Weights of a small transformer language model: LayerNorm before each block.
MLP neurons of a small language model. Each row is named by its layer, matrix (up: input weights; down: output weights) and neuron, and shows model dimensions 16-143. Each number is 200 + 30 x the weight over its row's rms, rounded and kept within 0 to 999.
A block is one neuron, or neurons of one layer that tend to fire together. After each block is what it responds to, as a language model described it from the Wikipedia text at the highest values.

L3.up97,206,226,181,222,225,206,130,232,194,190,199,221,207,200,198,196,178,211,240,213,222,259,210,158,248,176,173,158,181,220,194,220,192,174,215,258,190,247,178,194,188,237,199,216,195,246,199,227,211,183,180,195,220,160,202,196,205,201,201,208,183,256,160,151,214,184,151,233,156,237,179,195,211,160,212,183,138,193,212,206,217,180,210,221,208,203,179,181,204,175,123,186,215,232,242,171,195,215,232,232,201,180,185,190,199,219,178,173,186,251,170,195,163,208,258,169,160,184,217,222,218,163,244,218,201,167,166,159
L3.down97,212,188,196,274,200,136,183,138,211,172,224,156,183,179,181,218,194,156,185,204,213,212,208,230,174,145,181,232,198,153,141,245,159,169,194,209,192,226,187,179,163,255,238,168,182,177,273,161,203,216,197,183,205,197,157,204,222,170,197,233,159,197,172,234,140,195,180,209,225,226,177,182,203,217,148,205,243,207,232,207,178,185,155,226,191,142,252,195,206,205,148,212,251,211,227,220,188,180,218,187,228,228,226,216,217,188,171,192,178,206,209,300,177,209,215,267,255,216,183,217,207,219,175,221,233,182,219,189
L3.up541,222,195,205,183,187,166,224,202,192,231,220,196,165,198,248,204,201,190,225,274,232,196,193,163,205,244,202,180,240,189,190,195,161,252,192,237,187,217,208,194,257,212,236,165,211,187,205,167,168,170,241,176,232,188,191,205,172,173,185,213,151,162,163,176,144,205,175,135,214,175,231,214,220,177,215,160,189,165,209,197,195,218,161,201,146,177,207,160,239,142,214,159,218,198,147,241,189,216,170,214,208,235,226,185,159,211,258,210,208,183,167,204,187,174,191,238,169,139,228,189,220,228,199,180,196,214,139,101
L3.down541,229,180,174,214,210,218,210,281,239,236,162,201,242,201,162,241,175,176,201,196,152,215,173,219,149,199,190,209,218,200,211,245,184,209,203,145,215,211,163,182,238,231,246,230,223,226,205,192,192,184,192,162,217,220,169,239,191,196,169,131,205,158,219,228,166,193,175,148,203,223,243,209,170,181,183,193,246,163,188,216,190,202,220,207,175,191,235,193,174,207,246,174,211,191,238,245,204,273,184,187,220,214,203,253,205,262,245,205,143,231,181,132,148,222,184,239,102,194,178,189,223,158,205,215,206,175,190,207
L3.up556,183,232,217,180,217,155,226,183,199,212,222,230,219,196,160,199,211,188,244,246,195,239,101,121,260,216,261,169,239,195,200,181,217,199,240,245,200,162,225,181,187,213,218,171,170,207,210,231,171,235,156,189,198,195,156,192,215,191,228,149,229,165,179,169,144,186,196,163,176,238,227,172,190,210,198,163,179,198,164,222,214,205,202,226,173,228,192,177,185,207,239,160,183,209,185,204,151,217,195,199,237,198,220,238,158,206,196,196,199,176,168,153,134,213,145,204,203,217,197,146,204,211,209,207,166,223,181,189
L3.down556,192,195,226,213,236,205,229,222,172,239,135,205,180,190,247,215,199,248,249,190,191,249,204,123,183,272,185,191,227,191,208,201,253,199,191,202,210,199,207,217,218,219,188,165,221,217,240,216,147,169,202,211,182,168,174,187,214,183,221,179,167,173,224,148,229,172,231,219,178,227,209,183,190,188,169,228,205,154,178,180,200,198,265,196,176,204,209,182,138,204,215,197,197,206,237,228,194,176,222,173,188,206,209,171,191,156,154,224,159,195,256,203,189,171,265,216,176,204,203,182,210,213,195,138,233,276,189,192
L3.up669,238,202,184,189,225,228,196,175,233,191,192,240,200,186,168,240,130,265,293,192,156,198,199,191,221,163,213,194,203,202,219,230,192,182,190,187,175,247,183,231,202,233,158,225,171,223,179,164,224,170,246,177,173,123,162,221,178,200,241,185,214,223,211,138,167,242,148,206,153,177,186,252,195,192,192,226,170,153,195,236,169,226,235,168,205,234,217,182,151,188,248,195,195,195,216,202,246,195,180,225,181,252,197,135,221,266,223,155,225,205,186,224,186,155,225,202,157,206,209,238,240,211,193,164,149,208,216,248
L3.down669,160,235,264,212,205,229,171,201,206,208,173,149,210,158,250,267,250,209,243,143,172,204,202,275,179,201,195,213,210,203,203,149,199,219,160,229,183,224,150,167,161,180,190,267,241,194,201,240,219,152,225,210,206,182,226,225,181,247,210,221,165,181,208,221,231,190,171,190,211,182,156,203,179,217,206,222,164,167,192,229,208,187,262,210,154,192,181,224,237,202,202,178,253,224,213,159,234,201,227,201,116,162,222,253,186,198,205,219,184,177,225,213,212,146,169,234,184,213,159,121,204,226,208,211,179,168,193,245
Description: Table header separators. Pipe separators between column names in wiki table header rows, e.g. Title | Length; weaker on "of" after nouns like evening of.

L4.up127,156,225,157,254,146,212,200,193,152,238,221,206,187,232,220,201,152,180,173,188,179,219,202,220,215,246,195,173,204,232,186,178,229,273,202,235,140,189,189,227,195,188,168,137,193,177,231,212,176,253,132,151,178,137,191,213,208,143,157,186,179,211,220,210,229,246,178,188,224,182,164,174,224,161,178,121,234,230,162,190,228,221,178,234,244,195,188,192,189,245,213,242,219,233,171,228,222,108,180,274,228,207,167,229,222,196,181,192,211,188,202,181,212,207,239,241,171,161,211,195,196,219,196,203,189,201,249,245
L4.down127,143,133,160,166,191,238,198,205,208,218,165,226,194,259,204,181,202,208,179,226,242,213,159,243,197,232,164,154,199,172,194,167,163,227,187,218,166,206,204,194,206,168,175,215,192,185,169,239,241,201,232,163,195,223,226,153,189,222,180,169,204,196,216,233,182,174,186,202,201,154,240,227,181,239,178,263,224,219,219,176,198,168,253,228,235,213,272,230,232,236,226,220,194,204,258,187,188,226,175,138,252,187,224,201,182,200,151,193,131,269,202,197,245,213,204,158,203,238,210,256,153,176,180,227,166,197,248,202
L4.up348,225,240,215,154,184,178,205,249,182,204,184,188,191,304,230,161,212,244,194,204,213,234,127,256,201,222,184,205,169,214,202,183,153,213,225,191,180,196,161,174,197,216,194,230,204,122,201,170,212,142,221,151,205,174,215,268,267,200,204,168,202,157,231,134,174,148,230,204,175,180,227,205,241,207,152,174,169,208,156,189,201,225,214,225,219,136,206,200,210,213,183,185,210,239,175,219,231,215,224,236,210,132,213,193,214,184,185,158,191,180,218,184,184,180,199,218,190,144,228,184,238,212,197,212,214,216,222,207
L4.down348,196,124,226,228,203,156,205,200,175,191,217,180,172,134,233,96,167,184,191,279,189,248,240,162,209,215,210,206,193,228,211,234,273,240,173,216,215,192,191,168,200,181,170,169,203,231,163,185,150,215,159,174,185,229,200,172,228,296,209,178,221,212,180,225,139,209,212,214,182,192,213,181,133,183,238,216,214,202,189,174,249,166,172,200,217,217,248,175,178,214,188,228,209,200,154,200,175,198,242,203,222,166,202,200,227,224,188,201,176,230,132,215,205,204,243,198,188,224,196,222,262,182,172,185,191,240,196,181
L4.up364,197,189,234,162,166,184,193,165,231,231,251,222,151,185,217,192,171,182,263,175,225,226,204,214,189,172,241,174,158,238,126,223,194,198,213,183,186,173,214,165,175,233,166,204,146,203,254,242,220,155,221,229,226,192,175,239,166,231,214,221,253,173,183,221,182,174,164,213,161,227,155,233,203,208,214,176,227,214,209,186,240,268,193,252,225,197,200,216,256,204,196,183,214,172,178,208,185,166,221,174,229,194,156,235,215,218,180,180,168,224,131,168,184,201,189,210,198,160,240,208,169,195,198,176,203,175,203,254
L4.down364,203,210,202,214,241,219,153,227,210,232,178,197,206,197,146,149,240,173,174,178,168,155,200,212,190,166,203,232,196,242,196,200,237,224,216,174,189,147,219,201,208,197,162,244,258,195,253,180,254,231,222,281,172,187,178,191,225,203,192,222,236,219,217,200,205,177,230,179,153,200,199,237,258,200,184,210,262,207,207,143,192,153,173,161,138,186,155,238,210,261,219,221,226,149,191,174,248,208,162,221,209,190,207,233,189,149,191,199,219,198,201,157,218,200,218,161,215,250,185,213,218,196,208,201,247,243,159,214
L4.up476,201,223,226,192,234,236,216,158,197,173,211,184,168,267,223,210,185,254,193,206,169,241,175,175,168,157,197,194,221,198,158,186,155,261,224,245,199,195,243,195,228,212,218,187,172,214,216,251,158,204,224,201,155,140,234,231,230,214,174,132,210,160,186,250,204,181,131,182,213,189,203,189,220,175,222,220,211,204,205,203,185,203,235,208,218,183,241,175,188,223,148,204,217,197,213,239,211,180,193,219,170,144,194,240,155,167,148,190,167,210,225,211,239,156,141,189,209,195,263,169,233,245,156,169,211,196,262,201
L4.down476,205,171,222,199,243,182,170,166,238,223,210,255,229,148,191,176,178,229,194,178,190,221,257,150,204,201,186,223,190,191,198,223,226,186,200,150,154,195,168,211,177,204,180,222,206,241,242,194,154,179,172,192,135,237,169,203,221,196,217,216,191,190,224,237,208,215,221,189,222,174,206,182,248,158,190,170,208,269,160,163,207,199,222,237,184,209,183,181,215,202,164,188,253,189,179,169,199,199,205,216,255,187,231,243,245,236,223,132,150,208,167,207,183,234,189,239,153,163,214,203,249,225,188,193,186,181,250,133
Description: Quantifiers before nouns. Quantity words that open a noun phrase, such as most, many, several, one of, two goals, plus assorted word fragments like comp, ful.

L6.up666,156,165,185,217,146,160,182,210,232,219,203,103,242,212,232,172,197,149,235,195,214,160,139,211,232,237,189,214,208,202,187,190,198,214,201,247,210,212,190,200,209,247,170,213,208,265,196,174,236,181,240,187,196,174,192,195,190,188,219,143,209,170,219,209,158,237,191,164,226,230,234,168,181,220,211,172,203,201,155,240,198,187,151,201,206,253,221,189,202,205,214,200,232,221,186,217,210,198,192,182,192,250,184,254,168,202,226,200,160,211,167,216,147,200,195,182,170,228,215,249,213,158,128,248,210,158,253,247
L6.down666,184,181,219,205,250,193,213,209,190,176,134,195,202,208,202,224,222,211,223,254,176,261,199,201,228,174,233,190,185,203,194,254,216,206,175,161,192,179,195,230,234,302,169,213,211,173,214,261,161,162,192,195,204,217,159,167,196,190,200,162,177,179,233,206,201,173,193,247,247,266,224,200,212,216,269,226,207,198,190,182,237,224,188,250,185,189,225,179,174,200,211,167,194,262,206,216,240,165,232,218,235,157,225,191,199,165,199,232,150,212,161,164,261,220,248,203,120,220,190,165,200,197,156,159,198,165,185,199
Description: Table and heading delimiters. Column separators in table header rows (the | or ; after Title or Name) and the == marking new Wikipedia section headings, e.g. ==Reception==.

L4.up10,145,209,244,231,209,201,191,158,208,201,205,216,135,199,258,176,192,200,191,169,185,199,192,258,169,175,202,210,146,214,190,199,187,205,146,257,181,190,252,194,140,203,128,252,250,234,220,209,192,209,219,171,204,184,256,253,194,181,155,219,184,256,227,188,177,214,177,225,187,204,260,142,202,199,183,191,220,205,175,164,185,184,112,206,200,275,218,188,209,228,169,211,238,274,191,227,186,181,188,194,214,210,163,196,212,181,196,236,194,217,167,151,173,220,252,238,128,195,226,219,218,229,179,213,198,202,188,175
L4.down10,230,178,228,187,211,211,251,246,152,226,245,253,215,197,214,211,221,209,193,199,177,219,193,185,192,219,241,150,188,198,174,256,213,193,230,229,204,211,164,242,198,160,214,163,172,169,218,251,221,162,168,161,226,186,232,215,193,216,195,205,197,184,253,223,227,154,142,153,215,196,218,188,142,186,158,205,237,198,196,182,223,204,224,243,230,138,238,256,176,227,220,228,164,209,239,169,97,197,179,232,208,245,195,214,135,202,248,197,188,143,205,225,158,207,169,208,184,186,206,218,210,138,208,179,203,202,180,247
L4.up470,193,195,235,247,200,132,212,157,222,199,250,168,233,215,187,191,165,214,213,264,207,220,208,199,243,266,191,153,196,232,187,254,188,220,170,182,226,212,195,204,195,188,183,249,212,215,186,167,180,191,191,174,190,181,135,254,151,154,180,200,165,168,191,204,164,207,151,138,167,180,221,234,211,238,175,182,199,222,187,170,165,197,181,188,157,218,209,162,184,173,213,163,184,200,195,246,225,191,158,165,252,233,201,185,255,252,253,253,165,217,206,231,141,175,152,196,103,133,232,145,146,231,200,187,142,172,213,195
L4.down470,192,206,201,186,253,193,255,198,185,196,169,212,214,215,235,189,182,163,253,165,207,191,177,226,162,193,213,147,196,198,184,249,191,167,193,158,213,136,178,173,195,239,173,230,213,216,290,173,183,174,169,162,204,208,168,215,225,220,198,180,153,244,250,169,208,196,167,182,143,249,211,254,157,215,234,193,197,170,178,194,204,230,212,244,158,196,227,202,135,194,170,196,197,193,223,262,231,195,235,167,195,137,161,238,185,199,239,232,170,214,189,179,187,259,249,233,160,222,184,218,226,158,213,194,212,191,152,178
L4.up581,228,194,226,195,190,171,204,219,226,196,186,204,230,204,204,209,166,178,205,285,195,189,137,187,255,220,194,194,195,218,229,220,171,184,142,190,189,206,238,197,214,213,168,159,199,224,178,146,229,203,168,211,162,189,209,148,169,190,162,171,196,178,180,191,178,210,199,131,163,164,204,246,222,223,205,169,203,215,203,199,173,206,194,223,182,166,206,108,220,186,177,166,168,218,201,193,208,226,158,211,219,194,151,209,200,196,253,209,238,179,168,197,241,197,203,207,81,207,195,221,192,225,182,114,190,212,183,154
L4.down581,240,224,224,188,164,238,242,242,204,187,169,207,229,214,169,180,133,182,227,273,188,155,244,216,136,167,143,196,235,218,196,183,227,186,125,191,178,187,246,174,196,205,253,222,173,274,253,207,185,180,185,206,152,230,223,179,230,191,218,201,207,150,208,168,188,218,174,172,232,216,194,200,216,208,205,142,263,202,224,237,223,238,210,179,208,199,248,232,188,227,196,224,230,219,228,226,199,260,178,191,205,204,166,216,203,231,197,216,166,191,186,165,235,178,187,167,156,226,170,237,163,236,182,224,208,174,133,209
L4.up755,163,221,205,214,188,226,229,206,175,217,214,221,217,172,238,202,207,254,146,227,171,209,215,174,234,212,189,260,219,209,221,200,190,188,234,195,216,190,210,211,233,173,239,165,205,184,208,212,223,236,220,262,201,202,161,196,189,180,184,174,227,154,147,184,173,233,146,172,179,202,218,225,161,214,217,130,164,191,210,211,174,184,178,243,225,221,189,194,210,147,215,147,200,194,239,148,213,255,249,183,212,189,213,179,163,203,193,259,165,147,197,207,191,212,155,218,196,170,196,219,164,181,206,182,163,235,145,163
L4.down755,192,151,208,222,224,223,207,231,241,247,155,235,190,226,170,164,127,209,214,136,203,261,208,246,179,215,178,187,182,168,242,192,177,156,206,225,189,172,207,205,215,226,223,225,208,225,212,214,196,190,175,171,206,124,182,180,200,201,237,166,220,242,255,200,213,141,222,226,155,214,172,193,188,152,171,203,176,171,169,167,191,257,172,198,196,281,189,166,211,195,160,192,198,237,240,230,146,199,236,220,203,180,169,213,214,203,229,184,187,210,241,183,201,190,227,258,156,253,243,169,212,172,228,218,208,156,205,243
Description: Table header delimiters. Pipe separators in Wikipedia table header rows, like "| Pos | Team", plus colons, semicolons and dashes in list fields, and occasionally the prefix "re".

L6.up187,194,193,171,220,173,200,179,231,218,186,224,252,196,210,223,213,152,224,209,219,163,244,251,204,160,220,185,206,169,212,176,224,184,218,172,199,183,294,212,238,168,142,214,210,217,223,194,221,176,197,167,240,183,160,185,181,221,231,219,224,195,208,211,152,214,194,264,162,128,192,176,178,195,161,152,135,215,180,151,176,203,276,199,245,231,199,198,147,186,196,221,227,209,180,246,183,172,249,200,163,199,252,182,189,198,206,246,224,198,176,177,219,195,212,237,208,244,198,169,199,216,208,214,202,221,225,154,236
L6.down187,251,194,207,188,209,187,134,163,234,158,163,223,190,165,155,206,169,178,201,248,176,185,236,172,185,206,209,217,199,229,213,220,210,210,127,215,170,253,200,186,174,206,178,190,236,232,214,185,203,206,251,229,200,143,179,174,255,218,215,219,154,190,252,155,196,224,189,174,196,220,228,218,192,202,225,175,208,217,197,144,165,186,178,190,207,212,248,203,152,212,199,189,198,186,193,196,126,214,182,159,235,201,161,215,192,237,190,220,207,207,204,253,210,172,218,168,118,200,199,161,212,214,217,198,177,170,211,233
Description: Phrase-opening quantifiers and determiners. The first word of a new noun phrase or clause, usually right after a preposition: numbers and quantifiers (two, many, several, each, parts), relative that, and "As" in "As of the 2010 census".

L3.up57,181,245,185,218,177,194,237,172,215,258,205,230,193,183,243,175,269,166,180,193,165,239,166,177,166,168,128,207,212,204,176,163,201,178,160,149,196,200,177,215,204,269,186,163,214,219,257,219,145,144,226,194,164,210,181,183,240,231,180,214,136,247,188,184,159,177,191,203,166,210,200,155,202,166,185,136,215,180,190,179,162,284,191,231,192,223,182,190,216,170,218,168,261,195,171,232,188,227,186,203,159,224,199,183,190,119,199,156,245,229,204,210,193,238,215,152,255,197,190,183,207,253,190,238,222,159,193,194
L3.down57,225,220,151,215,221,158,202,209,201,147,254,225,230,212,219,209,223,202,227,195,216,192,192,197,232,134,201,189,223,207,179,243,187,206,224,224,143,124,150,219,208,168,196,164,257,189,215,183,157,167,180,180,196,182,251,157,166,218,214,163,142,176,247,185,223,178,215,199,220,228,208,228,231,197,155,167,239,217,181,205,169,197,194,202,232,259,174,185,189,239,206,197,193,150,183,225,168,164,166,163,179,202,260,186,177,179,202,160,160,195,175,183,210,202,211,205,191,222,200,185,208,198,138,207,204,232,246,168
L3.up160,201,178,208,220,183,187,197,170,240,203,210,190,249,188,161,210,172,191,209,221,155,187,216,169,165,175,180,244,226,194,221,176,224,165,136,200,179,232,240,191,180,231,164,245,167,186,197,229,239,227,211,229,186,206,188,184,215,185,212,136,172,176,235,219,165,172,147,202,167,235,234,213,177,220,229,224,189,248,200,163,179,215,212,221,228,204,215,181,196,213,174,201,167,151,233,224,188,240,223,195,172,222,189,228,132,207,127,189,266,186,168,178,181,182,212,178,178,245,196,231,224,180,194,219,231,209,246,154
L3.down160,212,201,194,178,173,210,203,199,290,166,223,237,195,211,187,179,227,223,170,236,191,201,227,254,188,219,170,214,182,212,227,171,216,235,153,229,171,230,190,188,220,204,203,191,199,195,178,235,266,158,224,185,171,205,193,178,195,239,206,224,161,213,171,169,222,193,217,206,206,147,204,204,209,218,220,225,238,172,188,230,181,253,216,178,152,229,152,159,238,181,230,178,169,184,180,263,178,192,170,189,156,172,197,196,223,191,170,175,173,223,180,200,223,204,218,154,142,155,141,178,237,170,136,170,192,209,194,183
L3.up379,171,201,200,154,196,214,194,200,228,194,218,191,171,185,208,165,185,234,168,246,147,252,226,231,168,142,178,216,224,169,188,210,208,237,183,176,158,242,167,163,204,202,239,240,215,210,179,290,217,191,227,249,160,218,167,184,213,210,278,174,153,228,203,216,229,165,193,199,249,148,162,212,191,282,212,203,173,184,238,183,232,212,189,285,222,220,197,188,177,206,211,227,185,156,172,217,181,219,256,253,179,127,231,192,145,162,180,246,200,204,237,223,192,222,173,159,207,214,232,207,215,166,221,264,234,182,183,192
L3.down379,174,209,197,232,170,171,126,166,194,155,202,235,83,153,207,183,195,165,232,255,202,220,226,181,216,204,149,196,218,229,222,194,216,215,198,149,223,231,220,192,161,196,218,159,249,233,225,211,208,215,175,185,148,189,167,167,159,173,222,282,206,173,209,219,235,197,204,191,224,147,198,177,160,188,197,198,160,214,122,173,263,180,194,227,187,209,209,228,237,185,220,213,219,180,234,222,172,190,212,162,222,198,241,213,149,204,249,223,196,253,242,198,172,246,205,215,193,202,170,207,206,160,192,173,153,224,253,217
L3.up515,209,213,171,185,127,152,207,169,202,172,198,198,181,182,223,206,137,220,174,260,181,259,174,190,171,194,207,242,164,196,158,217,251,219,243,214,177,188,215,163,229,193,195,202,161,156,164,172,197,153,214,216,189,151,214,178,214,249,205,176,203,191,225,234,179,179,165,188,194,162,208,202,183,190,149,219,238,202,246,188,243,254,272,224,238,199,188,186,170,183,192,174,248,235,195,189,202,220,167,211,215,182,139,227,219,187,154,202,192,156,208,176,211,202,169,195,216,181,181,174,250,210,160,168,241,214,231,201
L3.down515,196,211,197,195,208,142,202,202,206,168,156,195,172,215,207,150,243,217,184,211,178,173,173,181,216,192,207,174,150,210,153,195,222,135,188,195,218,148,214,161,206,120,207,252,226,210,251,165,219,214,185,227,203,181,237,194,173,231,179,168,177,204,208,199,213,142,162,220,209,211,205,199,239,214,210,241,252,211,160,207,198,174,165,213,189,201,187,227,199,191,186,210,212,200,210,226,197,219,208,244,246,196,260,144,199,167,180,202,216,178,217,210,195,215,236,260,200,231,123,261,171,201,200,189,182,215,178,230
Description: Quantifiers and determiners. Determiners and quantity words opening a noun phrase, especially any, one, each and every, as in "any religion", "for one year", "each of".